Part of a small language model's weights: MLP 768 squared ReLU, normalized queries and keys.
MLP neurons of a small language model. Each row is named by its layer, matrix (up: input weights) and neuron, and shows model dimensions 16-143. Each number is 128 + 24 x the weight over its row's rms, rounded and kept within 0 to 255.
After each neuron's rows, "fires on" lists the tokens most often at its 100 highest values on Wikipedia text that the model never trained on.

L2.up302 [163 151 149 135 133 150 131 130 117 137 113 114 128 103 125 156 112 143 181 146 158 101 141 102 158 129 141 160 142 169 126 104 107 101  88 105 103 100 119 127 105 138 153 116 152 146  95  97 141 150 125  91 120 126 128 150 143 156 145 134 141 105 139 128 142 154 102 159  67 103 144 146 137 103 143 146 119 156 175 133 155 133 149 154 100 107 101 158  94 110 126 178 158 178 142 166 119 128 104 123 114 113 156 169  96 150 105 111 154 116 120 123 140 108 109 147 151 144  99  99 117 113 147 126 124 118 131 133]
fires on: " He", " She", " How", "at", " It", "ow"

L2.up149 [138 167 133 111 107 122 129 131 150 158 119 135 131 162 154 160 126 145 101 153 143 134 133 118 107 150 109 107 103 137 186 124 114 120 149 155 161 116 184  72 119 139 143 169 121 130 127 120 120  95 133 169 161 141 129 168  97 111 124 104 133 102 113 165 140  77 127 111 126 145 104 111 141 142 151 115 157 121 101 122 172 149 124 135 137 117 138 107 119 128 138 105 170 109 113 127 124 127 134 130  86 107 121 143 147 135 103 128 136  75 115 147  75 131 151 151 137 124 132 150 109 164 134 141 112 109  82 122]
fires on: "h", "as", "or", "ul", "le"

L4.up121 [127 152 136 110 120 168  85 129 131 110 112  79 148 109 125 138 143 111  96 115 145 123 162 158 151 148 117 149 135 147 179 122 151 100 174 117  94 121 131 158 122 105 110 127 149 113 136 118 120  85 135 139 161 112 114  93 145 117 129 123 105 140 112  90 166 186 112 113 110 156 153  99 153 133 164 170 130 130 127 158 120 134 129 136 140 119 114 141  92 134 100 114 123 134 131 159 123  98 136 173  81 100 114 148 114 155  96 171 174 141 123 146 113 143 127  78 135 116  84  96 153 104 142 146 111 100 146 107]
fires on: "r", "g", "sp", " that"

L2.up357 [177  96 128 133 144 144 117 149 116  82  96 105  77 145 103 120 131 163 135 118 105 132 180  86 139 141 126 130 167 144 167 128 131 149 148 133 100 152 109 110 149 130  89 152 139 131 148 146 137 167  94 117 171 147 123 148 165 103 124 124 115 156 127 112 135 124 127 134 191 141 156 120 133  89 120 124 131  99 155 133  91 101 100 133 169 136 131 153 178 120 141  72 132 113  89 137 129 102 136 154 166  91 159 121 105 148 152  90 121 137 145 146 150 118 103 149 143 120 138 100 118 114 154  88 123 108  94 161]
fires on: "ience", "le", "ent", "les", "ared", "et"

L2.up702 [124 169 119 140  75 120 146 119 141  88  99 154 142 123 149 124 172 113 128 135 123 115 137 122 169 118 148 120  91 119 117 147 122 141 106 140 109 121 125 151 123 125 134 111 159 140 121 160 101 118 155 115 126 193 149 119 141  95 136 103 108 147 126 119  93 102  91 140 113 127 102  98  83 138 134 106  95 147 124 155 129  99 122 119 113 156 126 118 170 126 113 110 129  67 162 132 132 155 144 125 129 158 161 102 105 122 151  89 153 148 145 134 111 124  93 101 115 156 165 142 156  81 135 159  76 130 127 127]
fires on: "re", "ed", "osed", "ele", "ing"

L2.up198 [149 137 118 151 142 112  95 138 122 144 137 132 122 132  82 155 144 101 135  78 146 126 148 121 143 149  95  64 130 125 120 138 160 136  96 139 166 143 129 110 126 139 135  91 143 147  96 115 110 162 103  98 150 114 160 115 141 154  89  89 143 110 127 120 139 110 156 115 164 154 179 160 136  97 136 144 139 116 101 113  75 183 131 109 115 126 112 116 111 101 139 146 103 154 149 118 163 151 145 163 126 150 146 137 132 122 105 115  66 144 152 159  86 157 115  98 134  77 101 135  97 147 146 150 104 109 148 119]
fires on: "et", "ot", "ult", "ay", "oy", "ert"

L4.up755 [105 147 130 142 108 104 138 153 127 157 121  79 152 146  69 131  79 100 115 119 132 123 123 116 126 129 114 102 164  92 126  90 133 121 143 142 114  95  96 163 133 131 116 146 127 166 163 134  99 130 179 134 148 130 107 119 138 133 138 121 190 123 124 127 157  97 105  97 142 178  98 134 138 151 135 101 164 143 148 101 147 127  87 101 110 106 178 141 121 190 150 107 102 123 168 102 105 101 112 119 144 117 139  98 138 156 139 132 180 114 133 115 154 111  94 141 144 138 134 126 141 150 147 171 105 123  96  78]
fires on: " the", " f", " in"

L4.up312 [ 79  92 164 151 160 132 128 138 166 104 153 156 141 138 123 120  82  80 109 159 110 113 123 135 132 101 127 123 142 142 114  92 108 120 132 115 124 135 102 100 124 160 140 106  88 130 142 150 158 141 135 119 101  89  93 126 123 114 137 150 153 145 117 118 128 109 111 184 110 114 139 146 126 144 156 132  92 113 120 124 208  96  86 123 147 126 188 121 142 107 167 159 114 135 148 109 150 154 111 103 155 113 167 105 134 101 103  93 152 111 109 134 120 149 142 112 175 108  87 136  88  75 151 132  95 141 137 112]
fires on: " a", " an", " the", " to", " By"

L4.up337 [131 125  95 161 143  83  92 117  93 136 123 105 148  64 149  90 151 153 127 151  86 115 169 126 126 129 133 135 144 126 149 128 104 118 101 130 149 193 148 133 102  89 155 123 128 124 108 131 107 130 172 133 140 106 128 124 114 113  84  99 133 113 131 112 129  80 151 121 112 144 159 128 167 168 136 110  84 157 154 151 110 153 127 129 141 151 129 102 142 126 129 135 102 131 120 147 124 145 120 102 153 122 124 111  82 141 157 141 155 132 141 111 105  95 125 105 121  49 112 145 114 106 169 122 127  98 130 186]
fires on: " p", ":"

L2.up744 [169 135 114 123 109 135 133 134  80 118 135 171 122 162 141 151 128 108 127 166 145 136 129  76 160 132 109 105 136 135 135 167 121 156 150 138 126 152 130 143 169  99 169 115 143 144 128 115 103 108 138 129 149 147 138 114 141 156 165 139 112 118 124 151 131  66 136 133 151 134 117 140 117 135 124 155 122 177 135 146  88 116 116 133 123  93 131 121 110 146 125 112 121 172 169 134 115 118 169 158 117 146 127 139 152 114 183 133 127 127 120 129 129 142 128 138  97 113  85 133 127 178  81 112 109  74  96 135]
fires on: "ay", "ey", "ong", "ive", "ock", "ays"

L4.up198 [146 120 154 152 114 147 123 200 151 104 144 144 170  90 141  85 124 141 104 121 104 103 108 126 146 111 166 156 147 163 127 105 117 140 146 128 126 168 132  90 142  89 101 122 118 138 134 118 162 156 119 152  92 147 136 152 111 121  94 137 136 150 116 132 143 143 142 149 112 109 143 105 171 116 156 173 120 192 156 129 157 119 136 121 129 137  97 168 147 114 122 147 162 110 146  83 124 148 120 123 180 165 149 163 150 144 103 121 109 124 147  90 133 127 118 110  97 127 130 130 121 114 139 111 119 162 125 130]
fires on: " of", "if", "i", "in", "us"

L4.up393 [103  89 107 144 114 113 123 127  96 119 141  87 140  96  76 159 168  95 189 143 179 184 104 105 136 151 144 126 122 196 130 120 118 123 125 137 113  93 133 109 149 123 101 120 150 128 118 134 143 106 137 145 111 121 168 133 120  94  86 116 130 130 136 128 127 110 138 107  98  72 172 135 165 128 116  87 142 156  97 147 169 132 146  92 140 117 165 100 189 137 108 141 121 129 161 129 133 132 118 156 137 139 137 142 154 152 139 161 135 127 132 143 134 179 179 120 150 102 168 125 119 137 168 131 144 113 101 104]
fires on: " died", " held", "ed", " built", " located", "ated"

L4.up63 [134 127 119 120 111  90 145 165 100 129 154  95 168 170 129  99 142 140 130 129 111 135 114 119 134 123 147 137 124 109 124 114 116 120 113 150 143 129 142 141 144 131 174 136 107 127 154 133 113 147 128  73 149 129 136 137 147 124  96  72 147 124 127 127 180 130 132 165 183 181 135 137 173 124 176 120 113 104 112 124 120 127 123 116  63 107 123 113 104 162 151 109  70 171 113 154  69 128 100 128  72 106 132 113 118 108 165 116 102 132 107 187 116 163 138 131 132 146 113 148 117 195 160 160 138  82 157 122]
fires on: "s", "p", "g", "qu", "q"

L4.up478 [164 123 117 131 149 182 119 161 116 156 104 127 128 118 107 150  89 169  98 171 114 117 104 121 146 119 173 166 119 122 122 136 116  72  90 135 144  75 125 145 155 104 145 123 139  85 113  69 156 143 128 109 134 100 140 130 102 124 109 129 142 143 114 131 105 156 133 132 146  81 122 124 127 100 114 136 115  97 144  87 150 115 130  94 109 149 168 108 109 153 106 120 100 117 139 140 153 109  81  94 108 115 123 137 161 123 151 102  77 106 146 135 143 126 105 137 122 129 129  99 142 136 188 140 112  91 115 106]
fires on: "per", " exper", " proper", " deb", "man", "pt"

L2.up221 [133 142 108 183 124 150 152 118 129  78 152 133 120 135 155 130 126 109 119 124 167 125 117 164 168 121 149 121 126 123 138 164 187 119 149 148 173 123 124  93  93 158 133 135 125 144 137 113 103 123 132 126 107 156 151 131  85 101 135 129 130 134  82 101  88 118 118 143  78 126 132 121 157 134 143 126 179 129 125 120 147 182  86 136 127 148 132 105 131  98 105 163 117 126  94 137 147 144  85 100 162 105 133 119 145 131 152 142 114 152  98 188 149  84 128 158 103 146 128 149 145 107 155 141 114  86 121 119]
fires on: "ug", "est", "st", "abor", "ip", "ous"

L2.up438 [115 168 130 153 121 123 122 127 121 129 126 146 140 114 121 128 114 134 114  77 157 143 108 168 175 107 128 169 115 145 159 125 126 121 110 117  99 122  89 103 134 129  58 118 139 128 138 127  98 116 127 105 131 146 129 137 121 159 155 104  98 134 137 107 133 156 184 137 136 142 116 176 143 160 122 140 133 147 121 126 156 108 118 129  98 127  87  96 143 104 111  59 143 128  83 102 105 152  96 165  89 105 139 159 127 144 170 132 112 127 124 148 186  92  98 130 134 157 153 142 131 151  75 113 147 105 157 162]
fires on: "ous", "ick", "ific", "ib", "on", "most"

L4.up86 [111 136 186  96 129  92 104 120 118 172 112  80 151  97 124 122 115 150 168 127 104 148  80 128 128 113 117 101 101 127 112  78 139 115 120 115 113 122 126  84 122 133 117 158 168 110 130 176 123 175 144 129 116 110 118 115 118 147 150 129 142  85 158 160 122 123 147 156 133 118 142 146 120 125 109 116 154 120 109 126 131 120 110 109  97 145 102 153 146 125 135  74 158 130 120 129 137 107  97 119 145 144 126 134 120 102 122 183 121 147 167 155 144 151 122 132 180 158 150 143 112 134  98 130 123 158 153 108]
fires on: "D", " the", "ig", " dis", "qu", "L"

L4.up297 [136 107 137 152 166 104 101 126  62  95 115 135 123 130  81 178 131 173 124  81 114 137 107 147 124 163 118  99  96 124 147 126 157 131 132 182 172 134 132 145 142 128 118 156 109  89 124 129 115 142 169 112 142 112 154 144 130  95 121 164 127 106 131 110 119 172 161 122 130 117 157 155 166 132 126 151 156 162 119  99 103  92 136 141 108 197 122 126 190  88 100 107  88 101 175 112 109 138 162 102 126 154 151 136 110 148 124 153 135 123 114 128 115  98 131 143 133 111 117 119 115 147 117 140 101 135 165 142]
fires on: "h", " surv", "ve", "m", "v"

L4.up604 [169 111 102 170 138 117 116 115 118  91  87  95 153 132  72 122 167 136 154 113 126 139  99 131  92 176 146 141 117 154 141 135 119 110 122 159 101 119 125 146 153 173 119 113 123  73 122 146 114 120 127 106 104 141 121 151  80 151 130 140 148 137 154 178 157 158 120 153 120  98 135 182 154 109 143 135 161 129 140 129 124 114 188 131 128 140 102 126 157 140 141 190 136 148 119 114 105 101 140 167 118 138 177 119 131 157 125 136 120 161 139 130 133 114 128 126 155 119 147 178 150  67 129 114 119 140 131 150]
fires on: " |", " Best", "s", "w"

L4.up155 [117 133  94 123 104 132 103 118 108 166 138 171 125 124 134 130 101 168  72 163 104 113 149 139 154 109 138 190 147 116 106 161 116 151 152 101 132 132 124 115  90 154 154 121 119 136 122  88 120 120 109 136 105 162 183 133 113 148 131 109 118 111 137 137 171 158 131 106 115  95 111 113 100 100 142 109 116 100 121 145 145 134 121 118 128 108 159 134 144  99  74 127 125 151 122 154 133 110 104 121 105 158 116 136 176 127 141 116 100 133 131 106  99 130 148 172 133 142 117 138 149 106 134 171 137  95 155 135]
fires on: "c", " inc", " a", "is", " an"

L2.up34 [149  87 119 116 143 148 149 163 140 130  88 156 164 127  91 123 129 174 133 136 137 115 116 125  78 121 149  83 100 125 129 129 141 136  85 130 112 100 117 133 112 123 147 129 136  98 115 127 102  81 154 122 135 125  93 138  94  85 129 110 121 158 129 118 172 123 122 161 139 118 118 163 117 130 125 123 124 103 137 126 147 141 156 134 131 117  90 102 134  91 125 135 108 160 112  77 122 134 147 104 116 149 126 142 115 145 173 117  94 103 103 116 133 141 129 135 140 111 169  76 141 135 156 150 130 121 132 128]
fires on: "us", "ing", "able", "er", "op", "ier"

L2.up468 [130 113  80  92 127 144 111 138  77 132 153 151 115 126 123  83 123 121 121 124 132 117  99 137 146  95 108 129 128 122 141 111 111  81 115 106 139  69 135 141  88 187 124 120 106 161  95 137 156 154 162 135 108 131 154 173 172  79 178 112 109  89  98 171  99 102 153 139 131 147 167 113 136 143 131 103 166 152 124 163 102 123 168  95 160 127 107 148 180 106 130 149 183 102 132 114 158 139 120 147 140 120 159 146 128 106 122 160  90 140 151 111 141 138 138 125 151 139 139 160 130 135 169 141 153 145 139 113]
fires on: " then", "or", "ath", "ac", "oy"

L2.up473 [138  96 127 183 123 132 136 193 109 131 103 106 131 146  90 159 123  96  90 141 107  85  89  81  95 112 130 138 118 143 160 137 123 113 120 120 108  99  82 154 159 148 117 147 158 118 100 177  95 168 130 132 152 129 126 150 150 153 116 103 157 147 120 158 115 150 119 144  99 112  95 161 139 124 127 113 133 110 112 111 123 129 110 155 128 109 110  90 134 152  88 128 140 175 168 104  80 150 137 135 128 126 135 145 143 134 140 102 164 136 134 177 141 116  87 102 144 133 138 124 120 178  92  89 138 123 135 134]
fires on: " following", "ount", " result", " however", " However", " due"

L4.up145 [111 123 128 138 149 135 139 146 115 114 153 153 120  93 185  91 104  79 140 126  89 145 134 107 102 109 154 139 126 154 110 112 112 135 168 163  89 126 103 170 131 131 159 139 106 162 161  85  94 135  99 102 141 147 173 138 145 126 167 153 165 131 122 106  85 111 129 145 130 109 138 158 173 134 154 148 121 150 170  96 136 169 148  97 149 147 132 139 161  92 110 134 110 148 132 148 100 137 108  87 134  84 107 130 141 121 114 156 112 161 123 127  90 126  87 138 105 111 123 118 166 164 127 148 137 124 149 141]
fires on: "il", "ol", " professional", "p", "l", " Wil"

L2.up229 [120 163 137 117 126 171  80 133 131 143 115 135 123 149 139 117 133 135 137 134 177 132 122  99 102 133  76 113  74 116 124 129 124 125  69 106 127 102 160 155 120 153 157 150 143 111 125 117 128  62 120  90 136 139  95 122 119 127 138  59 123 110 104 130 104 109 129 158 124 152 162 125 111 123 137 140 106  96 130 114 131 143 117  99  89 105 128  99 160 120  83 142  71 137 114 153 101  98 146 141 154 124 104  84 140 153 129 136 129  91 145 114 133 105 114 106 141 127  96 140 115 124 139 117 125 140  98 171]
fires on: " Che", "ro", "m", "le", "res"

L4.up711 [ 94 124 149 138 149 143 116 148 137 159 115 140 100 116  98  86 129 122  96 146 139 136 105  74 124 111 124 121 128 165 138 129 123  78 111 136 128 123 147 137 115 145  89 141  99 127 135 184 102 134  91 118 117 173 158 146 124 148 132 122 121  95  97  93 107 153 153 155 104 149 146 119 114  78 125  83 139 153 161 153 161  92 132  89 124 170 152 150 140 103 156 166 124 109 111 113 116 143  91 154 159 132 160 125 129 151 112  97 165 149 103 106  99 149 139 122 134  96 157 125 156 115 153 105 146 112 165 101]
fires on: "and", " the", "al", "en", "el", " various"

L2.up153 [169 141 119 126 154 144 121 149 113 158 145 107 140 135 126 134 138  81 181 169 112 152  76 140 135 172 130 114  95 132  94 140 120 119 126 165  97 112 132 119  77 102 148  94 107 137 112  96  94 113 116 126  92 107  94 139 131 119 105 130 132 112 133 112 181 119 124 108 144 128 126 125  99 131 171 152 117 138 119 103 130 144 139  78 145  83 129 111 167 119 173 155 135 136 103 146 135 125  95 112 125 116 129 148 121 122 150 113 179 148 115 126 115 127 181 123 150 166 140 108  98 133 144 109 111 126  85 143]
fires on: "ard", "ra", " Gold", "ld", " gold"

L2.up624 [140 113  86 129 147 107  84 119 169 112  92 120 122 153 132 140 122 166 118 162 137 121 127 116  94 146 105 103 122 108 146 124 117  98 150 124  95 111 104 100 126 110 108 139 115 149  77 134 127 140 141  66 123 118 135 121 147 180 136 150 144 216 121 142 128 135 116 122 120 141 142 147 119 109 123 146 159 139 168 103 138 125 116 132 158 116 154 157 145 114 130 127 130  86 158 105 132 128 109 168 156 130 138 138 137 144 128 125 188 116 110 126 158  82 164 133 134 132 133 134 140  94 144  90 105 125 161 153]
fires on: "h", "w", "n", "en", "a", "om"

L4.up688 [162  85 110 135 165 116 103 135 164 136 115 147 148 141 110 118  83  98 167 139 132 121 105 133 156 171 162 135 154 124  90 119 136  76 178 106  70 125  93 114  97 123 148 153 170 120 127 130 121 114 133 111 144 155 133 139 120  88 139 127 116 124 122 111 100 138 121 155 122 104 103 107 127  83  94 140 130 109 139 138 102 117 119 149 149 140 108 142 133 165  97 141 118 150 164 147 142 119  93 151 208 158 145 123 152  94 132 153 131 120 142 127 130 156 140 140 127 180 179 106 131 109 131  92 118 135 113 116]
fires on: "et", "os", "v", "ers", "ens", "op"

L2.up185 [174 110  96 140 159 106 164 118 110  86 107 183 153  74 136 103  89 139  95  94 134 166 108  86 133 130 114  67 101 129 111 104 153  94 134 138 114 113  76 123 142 107 138 172  94 125 123 150 145 103 143 114 111 105  97 145 141 157 118  90 103 147 132 163 127 160 142 140 124 169 126 164 132 134 122 129 138 114 142 161 128 125 145 114 131 149 105 142 125 106 133 166 152 118 115 147 125 134 117  82 135 139 144 119  93  82 126 131 146 150 140  81 150 142 138 144 107 150 114 133 101 106 101  87 139 106 135 100]
fires on: "ad", "c", "at", "aces"

L4.up697 [142 161 156 135 127 146 102 128 108 114 125 118 135 125 164 119  98 152  96 165 104 164 117 146 108 160 118 118 113 163 129 100 128 152 108 118 101 114 117  77 102 130 160 135 137 124 148  94 124 139 110 141 131 121  91 146 121 107 160 121 150 176 180 149 137  83 151 125  92 115 121 115 164 151  74 112 104 110 129 138 146 130 108 128 143 137 142 155 124 150 131 137 128 101  94 131 114 177 134 102 115  88  99 149 114 164 117 162 158 102 126  83 106 129 142 133 139 136  89 122 112 107  58 122 162  75 124 192]
fires on: "–", "°", "ul", "us"

L4.up257 [ 56 118 137 106 128 131 126  91 126  90 114 107 122 115 141  95 125 148 162 168 138 150 165 118 134 141 135  84 132 142 173 131 121 132 153 114 149 113 107 100 131 116 126 151 162 163 146 129 117 112 116 140 156 118 167  87 133 145 149 151 123 127 111 157 123 138 123 104 133 120  87  79  95 182  86  90 125 122 164 124 146 166 103 153 185 124 124 139 136 146 147 126 164  94  75 119 143 111 123 137 128 108 118 101 104 108 110 132 148 136 112 141  85  85 140  69 148 114 105 121  98 132 128  99 127 153 131 125]
fires on: "k", "ar", "iew", "ch"

L2.up453 [132 110 144 106 149  91 129 136  89  96  98 118 137 139 125 138  80 147 120 101 118 115 143  98  99  84 183 148 147 141 129 125 121 131 115 164 139 125 119  99  97 131 141 117 132 124 120 122 149 140 158  99 145 150 155 164 132 163 142 113 161 112 154  89 123 127 117 116 122 173 153  95  76 104  95 116 145 147 134 144 179 104 165 144 119 116  99 134 131 156 150 120 167  85 143 137 113  91 134 146 110 140 128 116  92 158 111 138 143  71 116 134 164 125 146 122 125 141  98 150 137 125 116 148 118 130 119 132]
fires on: "el", "0", "re", "ac", "elf", "ast"

L4.up543 [139  97 127 108 126 138 127 103 102 117 105 151 133  96 166 110  98 136 119 111  92 111 142 128  67 116 155  75  89 124 101 115 134 144 143 135 102 125 144 132 141  97 146 143 101 141 138 142 132 108 111 122 130 114 119 113  95 150  96 122 147 110 104 160 141  97 149 140 151 123 161 182 114 149 162 156 123 128 129 139 127 132 140 128 132 145  96 136 125 114  87 123 126 119 149 144 208 111 114  88 148 136 147 114 119 132 133 155 149 112 140 152 137 146 125 113 189 108 119  97 160 128 169 149 121 159  88 120]
fires on: " p", " o"

L4.up712 [113 184 133 130 144 145 110 108 137 118 156 133 143  98 104 123 159 152 137 102 122 134 110 116 171 134  86 157 112 114 130 156 119  77 116 150 127 142 152 100  90 108 144 112 113 152 147 114  97 144 117 151 170 132 128 166 119 177 160 103 133 118  94 116 121 146 131 120 121 144 122 148 135 101 138 116  97 154 113 180 127 151  88 194 124 110 127 124 122 137 129 135 165 123 133 157 114 157 137 109 157 128 140 122 100 139 127 187 141 122 115 139  96 142 129  62 119 103 110 149 131  85 118  85 153  77 134 117]
fires on: " pres", "res", " is", " as", " rel", " gr"

L4.up618 [147 168 121  68 127 160 115 135 107 122 128 114  82  84 108 119 110 173 111 121  95 132 146 119 158  78 101 161 100 104 139 138 130 135 137 146 141 127 165  99 101 131 132 119 165 122 158 173  83 124 155 147 116 146  97 117 128 129 133 104  85 129  76 120 138 101 166 109 142 112 129 135 134 138  78 147 111 107 144 119  96 116 140 164 169 109 112 124 123 140 101 166 121 111 112 165 139 112 103 178 135 137 168 144 134 110 141 127 132  90 125 118 158 142  69 146 140 155 117 157 136 143 110 125 116 163 130 128]
fires on: " sc", "us", "as", " age", " fem"

L2.up627 [115 102 132 117 178 126 141 101 101 181 121 126 192 140 151 132 133 131 115 140  95 114  92 121 115 114 128 143 140 156 107 147 107 119 170 186 144 132 126 155 134 117  91 138 128 132 126 145 153 128 137 108 103 167 127 110 143 157 130 130  97 123 146 123 135 132 136  95  98  90 157 113 122 121 154 109 123 192 137  89 102 132  89 185 104 132 145 136 134 142 126 143  99 180 119 106 132 115 167 182 136 135 151 146 119 108 166 144 117 126 140 156 142 152 101 131 160 148 102 127 126 104 127 160 127 122 119 153]
fires on: "is", "ig", "ers", "er", "oc", " incre"

L2.up378 [125 122 149 100 167 181 138 135 136 162 119 121 121 126 135  95 183 132 135 129  97 137 111 152 126  92 175  99 130 136 132 112 101 146 102 155 118 127 127 142 112  98 127 145 138 142 138 166 105 155 151 155 119 178 144 126 155 139 181 120 141 111 160 159 129 127 137 132 138 144 144 130 154 119 141 138 106  98 157  95  61 121 148 113 139 114 118 106 139 103 151 123 141 128  84 116 118 129 164 114 151 160  99  92  77 128 167 102 158 170 103  96  99 149 100 137 159 117 121 135 137 144 106 132 165 104 155  84]
fires on: "and", "ranch", " military", "erv", "ines"